From a checkpoint of a small transformer trained on Wikipedia.
Size: 11 layers, MLP 3072 SwiGLU, vocabulary 22571.
Architecture: rotary positions, no biases in attention or MLP.
Training: a variant of Muon for these matrices, 901M tokens.
MLP neurons of a small language model. Each row is named by its layer, matrix (down: output weights) and neuron, and shows model dimensions 16-207. Each number is 128 + 32 x the weight over its row's rms, rounded and kept within 0 to 255. Numbers have three digits each. A neuron's up and down rows have the sign that makes its largest values positive.
A block is one neuron, or neurons of one layer that tend to fire together. After each block is what it responds to, as a language model described it from the Wikipedia text at the highest values.

L5.down298:104132134148125117154115142144142122164099158147122138136047140176184184083135070085184118167171153120142175136108073113125149167088138110139096162146102094104134121081110158121107177087097114172111122139107169085157119131049200151124086118118136115142121156190112169160120138129129140207179068139110118113130162079128121138143123155128078106056177119197163115164119099162122105158119167118123132133129110129121086126084067090164142125101114124099107118081155233074197110107156122111113125095187185101110127129113148022140118117127121131173131116091119180142116153158102151118
L5.down1133:150179175187177088106118148061178143150151135087173155191090179103168103172124120103159136162095144110089143095119103115161187085132118118064148124148171124119102160125123134082117128156074074138142135102166100144134136137158099174099123143119102164135165190130172172138126118105131179116104094098170090162114133140148112146125144111075124034127113117139136134077156138109126169133168171174109117178173206096127180151108112143159136069144138121165169124180114097140162119089124146165135110127145099068135185117175112121180156068119101098194169159179132154119136137116117129088
L5.down1271:170154083122090137093142160118096117090157146101132088118146050146129133116174126212106172132150083080147151077163062113085107160145208173092083132117159126117118152182150158170146146106128166111092124110134143117143160172166124111094124152143076159141203135099133130106155084142119149129105142152096173149144098113101096167120089139127141104112166125052146160147106044121153135115107177168133119111130138143155128152114112128059065143116191136112097138080092142133139150077150132136145184112069078118132138088118129130060078133116060127112128068135199139123097154049141117111
L5.down1377:147187123183131133090141148152147116100116086106100040168171081145045147071140156140123134106072103191151133143121143123176084070086206150126096136107179108125108103201137185133124132156127102137094138106096179163127088170134173111128092118089127122118161136119084097134169149123152129132140119108185109126077145097185115085120133150098093151171176125103097109152141059083141163092127215126138175130124198122170102152113099101128098151090203085117190147154100175167137175094123158103158191124121130177169117097171152110109158175118127142107082103124173153184084157128119142095
L5.down1444:145116095163144130143132182116148108073143113095107151123128157102121133137113136142087146163176148228124137108116134152083096172158170153105153139105074152105130131130139119128097150049156055110173138125123095152112135124182137146162114133099162135129131173118116142143123149091114074125128120129150115126124175073160098143103160087134101166140092139100073167138132144117142100118112079142052098155124159145142116186107154107147100113194099156138090099142145121170146149140170152121204123143178100085133110168131156162117090146098127089177089148103124156102114099132176110113
L5.down1561:132142134073105111109190113134083120166132146071144171130059092132157117115098167151075154156202114143126098103098102064091109128091168141149045141051126123135143108023184118115129104111152101115132100093098119137142103094111128165092112136164103085119130151137165139140113120134137075142139156138173142112151146090137096155186154097077138111098164094142101153117187171171132072089117185139132132092109153185154096152109131200119061126099138125094108105106207140146196106127137146107118116100124192190113097118159118148155136071152090186158114153175104139118121138096179121106
L5.down1585:074126106161206180100103071129128147112150157180174168103123108144098103064145065122090075178125174107124140146104139099135141114116153113082116162141169113175133145169132147117113119128102132116097158121107128160150129121104117134153155126113148155085150153146083164062156107121123219139104121182111118149147094143165167099131118114126112093155115110170138102138187094115135121158142148126136107078118199130128134085148097116084105070227134107101112123161111129156125109137113124106153108111105134150144161111072028159136141135150105121093150141177117151066149112144104196068
L5.down1789:151153138104120107113177125133093104124117150111120158100091133050129084139147130080151140102150145139122137148060161122099144138108095110138130149135178162143101104148166125137146166132153168172162117070146134150150135115127186159133139176120173142145076084190091108146159167163140104123103132151087128063128162111155138146126100095066098124123104098147122103117162117107171149150139107124131098122090186118150143140113075116165116099147065147122150186056109118143165119153115116140114058154112126148086124159146115150092169163152145164108149149209140144119144112104159102131
L5.down1978:108087116125129105078194117126080097177149103117118172141138131107183156177044170157162146104133129170144165125168136078116121117113122133104116095071143220147099105145146090161119198105143152141150115132145095159123172102102116072072117087167102154134110136196094134114160122141108077086103131132089101107109162109072117154075083092179120113098115077123124102102135163109161100132150088133136140123128141094136104098091064106131096118102121141156152127063079140125136175184123170187127155133104154155144157132128116116110094086131172085165144089145194142151107126097143096183
L5.down2337:157160114120097150144138114121099162153125119102146161071142203114166162105090119141183163100116134118123086101124120162141131133084137117073184121162148076137102117190128118153180146091115107168129103151110127126020107175121096138159194111114070146108148172108156142160157122134135178054118116124121131122151071104145183072083071184148163105140140119153129074106158109132128109127126164124173104150132110143107110078106139126116105110100070072137067131100116121156202117140107169173149061105131094100110098109099165083155100056099163108162172092161100181067167141092147130093
L5.down2479:169164122099155133168077150133122110084114166081098106096104127129132098071113158145115103144101127180096099108118137160121154147088126123132125094133176112205140102120117111064135183106150131120101120121113150132059117153062161120160102149151128147119128135139108155138142137168131112127187115125082123101105198147175143156161117111140137142166020160142105123105148155150181113147162123102132118087193121115109122155168101176082158079161100110106121114119099158098088148147071157149091081134158158080078111172141103087088142144150215182132139069142168060110119209107130153110
L5.down2599:143177173099105102131116102139097170133123111168229137117076187079081125124111119065072063118148124113185167069101150118164120119128131120146101113108098125089149174139108149139119105130096181228114107155134143079144048124150144161156115194127158166152150141110172130106135095117143162147108115115153124114160173167131123126156122137104117174103097173139140170137187107110165138127128167169143161112114158108159120140178141100144091133094086113179104072172115116127128143133128103066169075136150180149096124025122138029099111114129112126161145166149138118128127142129115118094
L5.down2718:189051157123156093116122127181115073081166148119094147179144156089107167075116166091172103112125150088118095099227101124154157100151146192085153161101087112101089168142145146124096118148149137047151140073134133150165110084127090141104126107138154194133051043092066104101147115169115159100139075141173137143161166094133109119095159112112148110105135157168111083103169149139147108159147078160144127103081091126131103117112131117114146112137123103129170148166129102164132138110164109094169125091148101178167150166084115054119136161163143125139144061140099106106133143109194148044
L5.down2770:152170204152117102149156140140128123106146127111144130093130119139179123129048170161160177132174158106084113180112144112069114124132117119148111186172161074106247121112189098173122103107105135143150082136150023122089100124207105170100179090128102101172118138148144179073160186104131184121139094107137133095100168049125104044154154132125093125175135167134121089072176123138104114085136141114159070138096170127202182166098122125132029154155137089171153093113122108076163163148080108193125141148115111086156186139138172102161070046105109118145088114189110169073166192120121103107
L5.down2821:090086095103126169206070132146177076147169120128121181145109200086137113127064143118156126147100137155153189141151113118157182134109167150111100126144160148092181079201158180105136147116144101082121157149101075118150069103135126115093191191163122175087120143114139188139124127137154207097108155193124145125105173112179095156085115123117118161150155096087115128092132069147140160081138160113177159156111162114152193125147124157169118135110071040092099162112175191188123148153086097090096119127130120134169137078073106125141141154094118179106158129152123113111145182122169137095
L5.down2941:154086154137179144106071105128132133080116119166131099114162144124153147174120151104147073137081115146209146145103152119171143112126137186117150179108132142143221141153104094118124157122114121109179134118142132110130053119107124126089153130108180085134087091138102097113126075094108119161174190169106126127118047121103103159091145107099066113076160165055190111147080117190127159117126174171182113123093123109126139123132179156118126114114128241136134107149142112125117089111176108184078092094109153094099153121193131127142136105143168137105181101115143169169088139106119101174
Single digits or word pieces in the middle of numbers, ranges and dates (e.g. $'8'15, 19'6'7, 1470–1'5'32), and mid-word pieces in Korean, Greek or other non-English titles.

L3.down1259:112101127138074167100132099145183120154122118125129161156112137148149156109058075100118131136106131130093177128058113081177174132122129239143112102159151111080130063127062150169188119119162133163104135118071143138115129071131124150115128113138100150165206167056108123093116118117103141117160118088126114146178118123122117181118167117089141141119151114139057165130141113145129153142120142117178103107145141103101148119110126127122153132111057149101081137158123137124159128101132079157091119130151137143028096096096084162101105145095123123088129179095110147097123143145156134098
L3.down1394:112116206103043167161073081186118107126149151130111110129160144178158104167114094182142168134130177140149169158116167130133203104170136155091126135111102117124152127153152125041104140126128107128115135082125110107125215123097144087090164104095122125094130113123101154106207116103189116130104169130150157106173103183159139131093189053144125113133111110088154160124176135128163143139177158131158067089063134139136113181147084142154102132103079104124103072147151183157126105103146147104113140147136127143102116144126094135115106124142063155154102104137114126125134177182099096134
L3.down1432:095088124203155094129175180166172114123164155103177131208086028105130088204115066181068098091165110129058139098190138147171145162121112147158139164122124142113093163096148089126127112145137130200070149076131150146191167142121090128116159130131099084072154161165139136072153117169065104146109071096141086070146118113140086122058129126069137130134131110159093180088167156122085085086158141158131140103148148096107214150145114080093093179159121193112189143147117141167181120132165130118120130101121113187125175120092125122115173087126165080145095160089138148148106107058156102069
L3.down2129:132088151158136043132210132168160129166107179135087124175083138104218140122145076100098123126147100163128120162181097100143132117168149155114127127166135133175189174030113097136203133092119149128095081076087045157119157104122186158131143078102124103141178119125078099132140129153174133139177097161119130167130084152154091226106140138131183119151137173121113116089137067177156144081123130077181118122072107142129105099099141060084150126143120139128154181172108166126091080113187137122135116093114161119119122137152202153120198127116177093112151193089137125122091131094097182103
Mainly the squared exponent in km^{2} in place-infobox area and density lines, plus mid-number commas, colons and digits in stat tables (e.g. 2,490; 1:16.6).

L3.down273:155111085100155076070153143034134123094131140110154139163138207119121086132081096100040150125152162091200071057116091157162129154142144173111149129101166152117126132111146137147150062183117071141073120190148131115157168122124100135168144159108104138107140172152146131133185070102128147131103110161111137092119114135089149152082144099169137086123172116122193122137145134119178136113064163134059062124081144163151182088115148177190139125124139112163151137156086159065070128138135115135164126124129098165120121154109136129158147134074130168109177143117118185153104128095090133159
L3.down367:159106174122080103071091122086154176143111191138097117138085082085158075112103167155122085165171145152088112099139084112152094145110175140138213092178112103130139081061122110097177123125135152112060199134093136142180128136147137099139202153179174140151143125177160097024138163123149212154088127123122116145108128125095168146127156108131126141140148122074163111143101089148133124087107177088107141117137097156138091108141196151085138096147136098125102064115106194163116137072105108078130116106170091089128130093158163172113131065132079159122119168123126107102107126100174104184
L3.down871:147076133145145117128102190166167112141120123110132109155142110101168116117104120173147099110128104111057119110098119188164125162084182155160205090143086169112133123125155193137104180125030121121137188160155112069152150112150140139141103110131105074135108125106159164137124124135164158128109124131160087087127168120060130107151117096121132095067134137126175159073114139091121177146080123124101195100130164118071155182059159133128155161104112058092128131147096154145144126128129064104076186111100137159103100080154156143168165090120080090168134150157126155179115122128175153132
L3.down2850:164126092135146115153135163124142090065164146158137149112143142082096075070165146108128095178160128137131167134120132114143165139132112141126111143099087189137046121115110137102161162119098166154127130114154137138131142126136110106129090096138147100172069158151119099129174159177199148125109134168088102136145155103084162160103070106101081161121052127139098091151113122049090080180131132123068102095118121136139141156067117109107112071159140111143120179175126118105098057080087105136138177125131134126116117103139090123151199063124106112147121119168133084146175133151143094142
Column-header words in the header row of Wikipedia markdown tables, usually a middle column such as Score, Goals, Role, Length; weaker on "each".

L4.down1053:078111078138174135125107112134125141108157148166107120148123111113141168115149154105144112115132101187126086150121156176073154176069114144109136124138150086117124178143106109118146137162151122174116123126149171130112079137153092085114088128166156111164059137193086132132095127137163143135204072105115128130169086152139125153083120158150191106138116112126118125124098140125072104134103150177146144138151103120084149171088168061116138118140145083090132115089126105094139112092145181096107158100116130138132160095133153134112113132073119183189082109117173171110132147102151114164
Day-of-month digits in dates after "on", like On May 4 and on 12 May; also the word after "on" (one, a, flat).

L5.down243:123140133097087131173180130058123113110117142110065147093120078133168126075088140189147134138104096091101160134148202100090122140095103132109125103161143155134073090130151129092144087143060101142150138140101137132104102093103163079083147086086158131136114116107222142145103122133135115122119125121155132096178166166218202169142158116101099133144106078108155150240087108147106126170147139129186105109151136128110132084083187144068143132175132089166118147141176155128137203068109104172096125115110110124114124119114112101129145101147075185169066120135171107128155145071131105182
L5.down628:138167170124109131197019147064114106131149087157179122076170140144108074074098120136099129176159102154110076076104125127093163101093156215102114115089140104105104141110076106175113076106137127142127106116125161120120133137065106109046143109085115153069133111114187107100120101081161076198162041174174096077159098100171089122121104075126135153161136094102147097135126136120167159151122113155154139177142102138137116111112142108118151082120129172154115129153111117115155138104099066155105163118161130144161091097109152144134149119147091121118115160154147132169100145134134113112
L5.down668:093133109128078155095188115109178180147141086144084080150099108154098227109093158017113119135126103138129107079174167078197176174163141095202170110125095138156094160103188154166101140158136114115117114133160139169116143072137076192136119136134118116120093123164154111180136134144108113161191169099133157128203154112168150109122100120119153144122121117109017148148152073077117126163107119105099134080087155107138123127078156115123114134096104111067143128123174124126156110103142134098192140101077138143198099122107145110045103175113146231168171163128147063040217158121150104128
L5.down679:077121123158116135120126149117157216112139139100130094118179066149154140199135189137093089165141084125133162161134155113120160086110152153099060176148153101133170139129140148116070177130156091103231136128141204103148129118147147070096123161160131082131042127108112117109100118120124117154157130206096126113196101131139102123092144158100132146116118111129102133079154137122181109207134130110147104122077112122101125149135115077110095129150043093164151122092099173177135161122128140120099136183152104158163122123158125125124111136162107149206114118097157187173169161155144119092
L5.down866:150107153119162118109145179176182147134121126135118104118155062182181137154057164101137153146152136129126121205096136082125153155113144146056119127093182165115122131124168106104064086128136122168155138098154109128151104134140103160128155098169147167088122095154133116062126104116173059155168115093134089148146124140120132148112099095115063117120141118106098129158100137134096125048174139122156100089090059142160107102115141130091073141137096122053160124112140157166171167130106157191088123165156090143176110147142100190082135170130111116175108126135150110168128137112139075158
L5.down1100:130127112177117106137118183081187162113120180148130194171126085079120103089172154140114150141177181142155142149158162101146127134124115116141116132114124099124119133150098091110078146120133113154170212104120152106122125113113118200118058055133106120149085140131161133106092187088197096150155102138181169130146122175138118120118098180204125065129104147138162127129188151159123124077159135144125082139104161121125150149156036163173115137110140209156112176093137123078069067128138135121198138146111152155137163132197136124138120139177114123099086109075160138137145156212167028124
L5.down1230:147101145136174155146131099126146113169139149171143130150131136199139102152184068100136116107150191134138176105132149186167156135101124130146168108121104049171122157109130068080156059125151110148127121152119118128120252155155178170121129134139162145144110149140115114171171135152129168122108140094135172105094074112124121079134095116178106158110125125059199046109110108187131108170149088129112087073079106119135149073204097156119149137105094136111058132190109181105137148085121139140130156112134123115178115147096075107124148107072124153085134100098146129123185108176109125125
L5.down1248:112119144132186154165173151115206091063181143118089150156121099170172050103114097167107200123124130084070138120109111124125103114134149144114174138094111126115150119140132140105041130134127165079124072134140142107126114099158171156144135093169154163117121103160174081106068155147177125152092150118160101133127089191118093142133191140109161134112160105112139102136254157119166156214078169153068147122155132068089125115168132159128121073171107147091097148160136187109103114109112088147156166140120176115150132148154102131169150171119055128163145123135111137129095067151124125135
L5.down1339:215115129121114093165147183073151139133173111177121131144127091141163112057130108117113142149148120213101092159106130179076167120097158128117153084148113166143148114111096137165139116104130167157151148139182135157170142089107144133094142122111106125124186087205134078156137119128103130051136130137130087133105113170126159084097142127083151196105126155148130113165119109112112128083142158089092076152140109110145131186113085117097084066132138127078126193112107113113130161113087140112131135132139085138175175138118165122137107136088098180138181108117126156119122078099147103127
L5.down1968:122211123111137129160141144121131083143104111161083136177150162126156169114091152070120121160078128102115116070086093121161117131174208122110116076111130105134137130124137128195145070076112111113118093112116147128129093190117127112198110103137164141121124123162174200164186127102107084189123156056139172124057167139167154176150116136099104160124100152102157138081126145081127141142122107123169167136129193109168150077096112071079077074099147117092120096166137143126096111101181099135232193148109086083099138148175156151140100044143115081158169093139161084112141207135147145119
L5.down2074:117088162129168126178141116125076122119130171086101142122110107184189106120141094204131116126149084131114159093147133105170147220141135215138107146131199132119124114159147119099176143168149102144108063123089142139092143179143173144149136095114157141119093186148150124123126182171164151201132094129188120149115116123109114165104061142059114107162105116127132130067176140122062106136111101086104152132085167055143184134123142086110147146097149174135110136111153145204169072171166146100113159104124145089171110152149178137101071168094120164135092118188114175178044109132042078094
L5.down2313:120129138162122063047085122124113131090210095139112132107118076087104142120141128137104113173117090130168178087170167199136140109131098134173140059135142080121169163094145141144112131082080108160099059129117138150123161133131152107087120128177135114040069102138067154179161124133143090142129125034081195069105130148114139134163146122169085182055135123136131123163129112168116120121177171088112075113161110132108215133130034142101132151131110172144127130103113123099165102119135137112103166098127122152141104144097162119137148163109121170123129103154123098105096191098129100175
L5.down2417:158126157148124135080079081062142112136197156180130127105150128149164143092132121074152113157135134128134144086170135189139129106173060126149177138140109113132105080125147140096108135117083150069105179114078137064121137105125128184104110158122135134102117113139158152116105212139118176144157081111165099117146104120123133141105077153165160114031090109185159117108145124117111189111083145127068150099104112095143128127152146135183158158051117131145107149142104116166122134129122118075160082118117107138102084146122103179198116057133079118046099185173086103152073136157152116159
L5.down2587:161127188153097142126174131112116088135124156140063090197138096154145086117176114149130138188076109163069129078121120124227117137098097134106082130070103113119113135103163129177160057157139137169100134135110093167122156106152087116133156127093126168116082119199110140127127065166143140164124083087152083122111196106115132200129123149140109134146151162124089116114118190194109166173178135112081120076112141112142109121190102128114122182100081105201042146134178106132134148081119113132203114137138126109188100141151114115128119162117096093128098108133084150094100070164164112109
L5.down2833:104104182146137152142130140148088128093204128157070163107099107130080077112098117146115071185065130081148112203093110116103104166076196138090149118130147078129081135107132112124130103131100129110090166131125151166131125166121129149121132129162102168099148115115186122127100070116140088159069144125112102099054153155132109150127093149177126192059103099112130116175143105094102137116104178131093118137160162148189081187088158165123086132100206077119110112110116115092107068153168136132121164166158162169159135089145120094098128149067099109149105142114110111169134172091122137162
L5.down2993:166143122113058053181138087181122119108134113161109137167127171124130073109101155114081103091161093157151048138174159118071127174086092064062110158093134154122100143136112121153184166180102152111103181195154148126170107166151156122090206204087139102127131141031130121125121115086174191159101169130119104177110110102082104123091089171146112137117148113094170098097205073145099166093120181111077096101170080141110130107086117179063109153116114120104098100115165146168119119122131149090093173126121198173203130095160081141125115085101074128157146163080092165127099081179133154145
Short tokens right after a table pipe, hyphen or slash in structured Wikipedia text, such as table headers (W, L, Poles), hyphenated compound halves (main-draw, long-nosed), and values like N/A or 3/5.

L4.down1639:188173086120153145114147124113125072178059082154189131113092152149095164122092041150056135098148107148195132099107146116166139139075150107116147057096149134115221091147169142194078141198120081148136109136094164110058140096091093101136097085129142111107077126146101179133148156124096096138129132107100077135127126108175091207138111133152136114118113115130060085099149138070158143082141148092081143146100148171160135162141114092112057101085125138073123112101109164144155140135189087156158076145123111153135095136113106103145134055114161117123127140163121143111168140181158185076
Interior pieces of rare or split strings: non-Latin script names (Greek, Cyrillic, Arabic), digits inside coordinates or times, odd acronyms, such as Ά'ν'ρες, 34°56′0'2', LGBT'Q'.

L5.down10:074099146154155147123136129208162115152215162117133099133159086125125113151140146112087124099115139127143182190162155104107161111119143088080131100151098173137120117172135153115095108126100090145101167107071130095160135081153138151124089121078106094097116191106118107099153152172094182130127080212126105128150185096137107139166084145126177097098156137114085116154116106157143217181120169171172113141090130131135151170084102118087186121078062152137082158163109192132086148173096144142129141144134095163149104101137155110167076171151145155133129152122094121176134125159147199181
L5.down183:130153063136079197072159154099089129106093112147122061165043129129137156123127105098106056127101113167127106135147151135127135149124133104110132179118168128130127130181182142125157072182200165127110091142080157084084167072114101082111120155144114135193140144117133112160069130110148147066159126089096195087166110154185185144174144137132120143147126086130109077133181113147065074069104142148178126200136120121108157098171152145077126138128157090095076124077174135153114174102136059147144221111170116096102122089205077092166125116124222162114154116108151124191111164140105121077
L5.down833:158153199151194121154106131112109113102116111088103103138087106112105120104152131141155111150088144166121079096135104131153138149086145088125132122191103132125101090096132075135118089093125162059149131129110141086064072156109121114100136114126157153068175112121131100186168199137097165092106086053154150066115078146135145142154141190112140092122089119075120093094089085144149120123100132123173146106149204110131081117084136190180102113104153142100112169088145144097127108116102181059132062140135187106160135120165149141102032107075139204103131125144079111128149155083124117124
L5.down1534:105104162167186112093147091120112167122161119123175160100147103112126112114096124110136099116154170143140128056108092119139114169109038129138124098099121079138131113125154137074121177150192093142106125143143101124085119115124160140101082107182098151100107120121145143125132096134099092116087179086116106105112107135143105083164073149172136122140115138118175111077146107084089084144150128134177161089153068129107116163137160168139143128083156114156074139165165094151088080113136158161126153126128117131124111117101141097089114071171153112137137119125100151152081166201144115144
L5.down1699:152193070136130186138137134137149113126143126134116137066150119095132109124152090152125073121192119128098110149084147136113104118129100107134166091140135085130178160068100127177084105178153008132142119142078140109140139127135150126180151108133198128138053127116174091131123121111131163091163158118133128149155106154178136165119171110080103112167152123120120148102137108107117152141170142155105136143097112106097128202135160089095090172141087093145142125149141136201105177117173169113148200127135072102078097055140112144106129080141127154099100143123107106082126177118143122170
L5.down1713:093131074145104097154140151113090100100104166129170116177111152123157141117178161094127169198101122129107150125177143118082162156164117134145126120108155159157187173083110158067184148104129167139039103153090112112132146141130103155127145171195063128132120103183141173160079121158078101131129115166161112119113163127130154103113079141136116077149133175201099184068160101120073143119134162145140117117085091208092085091149108180096086196097105114158080133130174157091125132183198079115177127188102162162126136123175141079141128118098109165159144135151165139167103140116168119118
L5.down2019:100085129107132154162144107117140061089119100098174100170166088097104088168169120083121113113118111188167108154141158153140134131178098143109097121142135086165133119132111143085147160084154105104077133110100123133103125116150102179117120168103172151056171151078077143084100151108156188111099150079140152183137118133186122126092123139101114174164194087099105147066129088145099163142130140108121113192186117149109171113129142116108151097120138115108098164133139120152161116118122127131184071104115162124110164144139138089096151136097118207104116151153083109139094105096121103153
L5.down2294:177087180120138165190185126110122098123163144113147113075109090101122095164159114160131098123136139162088111103131147141096155145130149147101127091091141086044122150103098083148096146155121162066143114069138150114170141131096138068143128147139126190182085106102128130149123145084107205137112179137147171145143175211089176088089107065091097115128113130178139099058117078141159074134164199105163154145137091151123145160116145170107103146166111123129127162125108168093065082112130156137104112105133128085130132145134101079126154102193096155085135090139064143122163148117145119187
L5.down2449:123132207144108179112142157134162150127028065121172144100112127173166095142098106127130037169096110134071112132149115099115143093110191178116143132061133076147127131111126080138112115119062095147157095124146079088109141112166125130104181098140160100136111153089186115145120137147061070208159135133131182116069155135152169115104104098114088188109119134120174049076120097191094118120160162169094184190139172152145083047132159138134131124099139137092161155108129104088110057153156113118126085062091096099123182146074150142105111157116128132130117105074133130110138176112127070146
L5.down2492:135087167142134098188107137191113103170139089097131110165129156155098100195138125126154128134155100148154106061146121096128138127102096106146123103080118135088147128140120133149147087133113105143139110092103204103173130150109156074090124114122146165129144103089119143105083107153179133177117099121106123107127085118145107166103122120085045093140105105141088124118115074106168152159134154112147142099120112136129183149138182163192148110145161125150120121166166153184097094106073101171183150086176098126157121135163121091113113185094151115105141151132144105168120148144167175104
L5.down2520:177160149213127126147134116226104158121105139042116137173113149141092107104121082123145087182163120118108118130196101130163132181151175122141119129189146154157133130149106102146029111118161193174120170175114105078121135151176138096095082092132126153083148048096125123145132172137084134115154149148114167143151120121153133095114145138134160112177149146102175140112146149153091149162076082125121139174163129126132123144140155132138208100071156186079180158135134107094150153162170109177104126127141179183114133100047164099074123138148177177126114169173124156103063123154116110102
L5.down2706:093120142132125163073107158142030111127110125150111105088166060125114174169140087142101142161129129153119120137146165097113189160114122142088108148176104100092108108186161127093123143075125130178129178110117109147095122150133180111158122142100127108106115192123116133133143112112188121147215130100111137161113158158129138147077132107121067138116085108177111128114127097128110101102158110255082095120166112156105070149137124147129140148151143130144114168181086126178170141130121108086130065126172126181076134098134162187109171127079149130079089141191066159121110136189140138142
L5.down2747:160140063115153067198079153092089130115162131100142131102129108174123135103130136085150066125149120143093129151144107131042075113122165109141147143158134164112124151157164100111099155214147176142138144158070096102145064092119145094087173114082152101095163122129081142155082101109138136123085123147137122132135156129081081156118106167090095141108175109165045168112167179095173139114175169099152098138044141131128152136120134175087143143122134165117141130096113124151163075124133110105091135067080117086145149186127163100120134101064158177124102097147184153192072176060120123114
L5.down2759:129093127152104155106147108145099131156159085132132099134115121131134065101134126129140115182136125159132147127109136119125168111124132100142100152077125094132152134094150143129131097155146126144116179101159108054162158089061136094122120144126181198115132127201076091150117167108088131159132126072119076138169109160172088110112120107151139090130178119036097106095172116186087132167173105157159088146126121188128106128071163087153090104122080132132116088064127124131159102132098199132151172182061172207130182166161086166114121096168156123136144146143154147156098127192113133152
L5.down2797:062138141145099172202111152102110131150188211130134094150100093142126127100082127144158183152128128157119164125070125126146137130130110070160104068133120125161122147136113130153086084168146171106098156106049143102100129108129116083104133136177157099152130130134087140219096174121133202120186142086153163093143173133101098119101143154074096152124133201096097114114171138202140099145080085113123164116194096174149123137144125146128095148120187140083062149154139100147082158166101080133091140135132108147157154180152118106107124175099166091104132101092104197126129130102057141189
L5.down2889:167112110120178134090163102143073113123136171180164127113118059094095089131106121100066168118075137117129103116142113171082110082134168149124159166113095152064183132106123101100150082087140169127106116143118174183188133173121119139126174124136121164141123147085086133161079089143117139162091122122065094130106083151137126019155084112064132180115134163077122133120116143065132120173186166079139098106073034108153186158117139106094089071127161162098138119100120160116128149107156082122128133079092095188147142152111119195091127156116119135152079137139149153116150116123105154150
Mostly the article "a" after "on" or "for" following a verb like joined or sold (on a one-year loan, for a fee), plus date digits and past participles such as delayed or used.

L4.down1347:125195124163106101121125162089102120102088170163096178152142153110098156127133135139166178202165181198120107186137130066117136162099131142137115120097115112162123107143129153042067124088104047172131122143177114110112118187123182088176166140151109192147171105178099175111109068120155144054138119039167137103081151142118161147091116138106105097078064087136155105160104071133124116122075155182124050083121069166109107152133145111128158090082130115134087159105131157148175111108124130127127181161035159163133146154140073113108091086169163151084105087163119115167107087103095109152
Pipe separators between column labels in wiki table header rows (Score | Silver, G | W, Yds | Avg); weaker on surname onsets like Peter S‑ellars.

L3.down1110:138159144169075141165156163154156136155079113091157092158084153063119171190097166157106055046133137096133169127076171139123117143098087088129143143118154073088075063118095126212111140115166184139142158178157100138207101220127118122152110076140148102064108142152057127107137134177117136187117101137118119098165179155128106094172188172109169117097059125102151141113160184171090115093168155068128139162095152124135129069191137135163099104174151125120088083115112075124201151075167113159134112138134078085074133135182146132154039137103097117104098082135073073155088081129199150061
L3.down1388:077152129111181086082149184119155098140126121146108122124108130080137046048139093145126127062138089151198166121145081190096166140168139132092106109116148162131127126171180129109125146116072138158148127167116111065149118227142130134097127071122130129122148138146087149147056162101146127116203064128092172103121098107171168164102153107108069145070080142104071174120147099112085105187086176158159089169085108146174093122158162171126075083116106116148142126123179079148166131158092074163121183154130127139150189078131172100116083095093104102174103118115128103159118131144132125104
L3.down2385:124086062111165178172137170050116124143092132172142159138176122111149103097165137140121124079146135140112115053154123175129173148084143081134092133147129081142081136064145196062089125185091108131048114083105142182173160153077126125167058116097165116142106094167077138125110078203063163084140146123182169171185095082141107081115173125102183129101073128111119117144102123149142074172081148094109136134158097162131099105103141095152154160151110146132125107088149100143132110139028126150178109098118096094113172144142091206184122143130083133119138139130104131167152121111223177138
L3.down2622:128106139158115139122106087161132141152146094130107127081215098165036108125148123081134129164143120154137125105162113157124175167078170151134124120131143141129088119132103148112170131136096153100068123136054103114118188119126117159101114169081129146133042099116083171136108146073125087092122156146137138087094147129085133117123138149107117127101130105137114110137072101143134213097151122149110088106080148129137136133145116168050192147158085169075195136162145120126110133088125126110125152183119103116075147106115172135152098097103151092146181117134128193083072101158148123145
Day-of-month digits after "on" in Wikipedia dates, e.g. on 15 June, June 18; also month names and number words (three, four).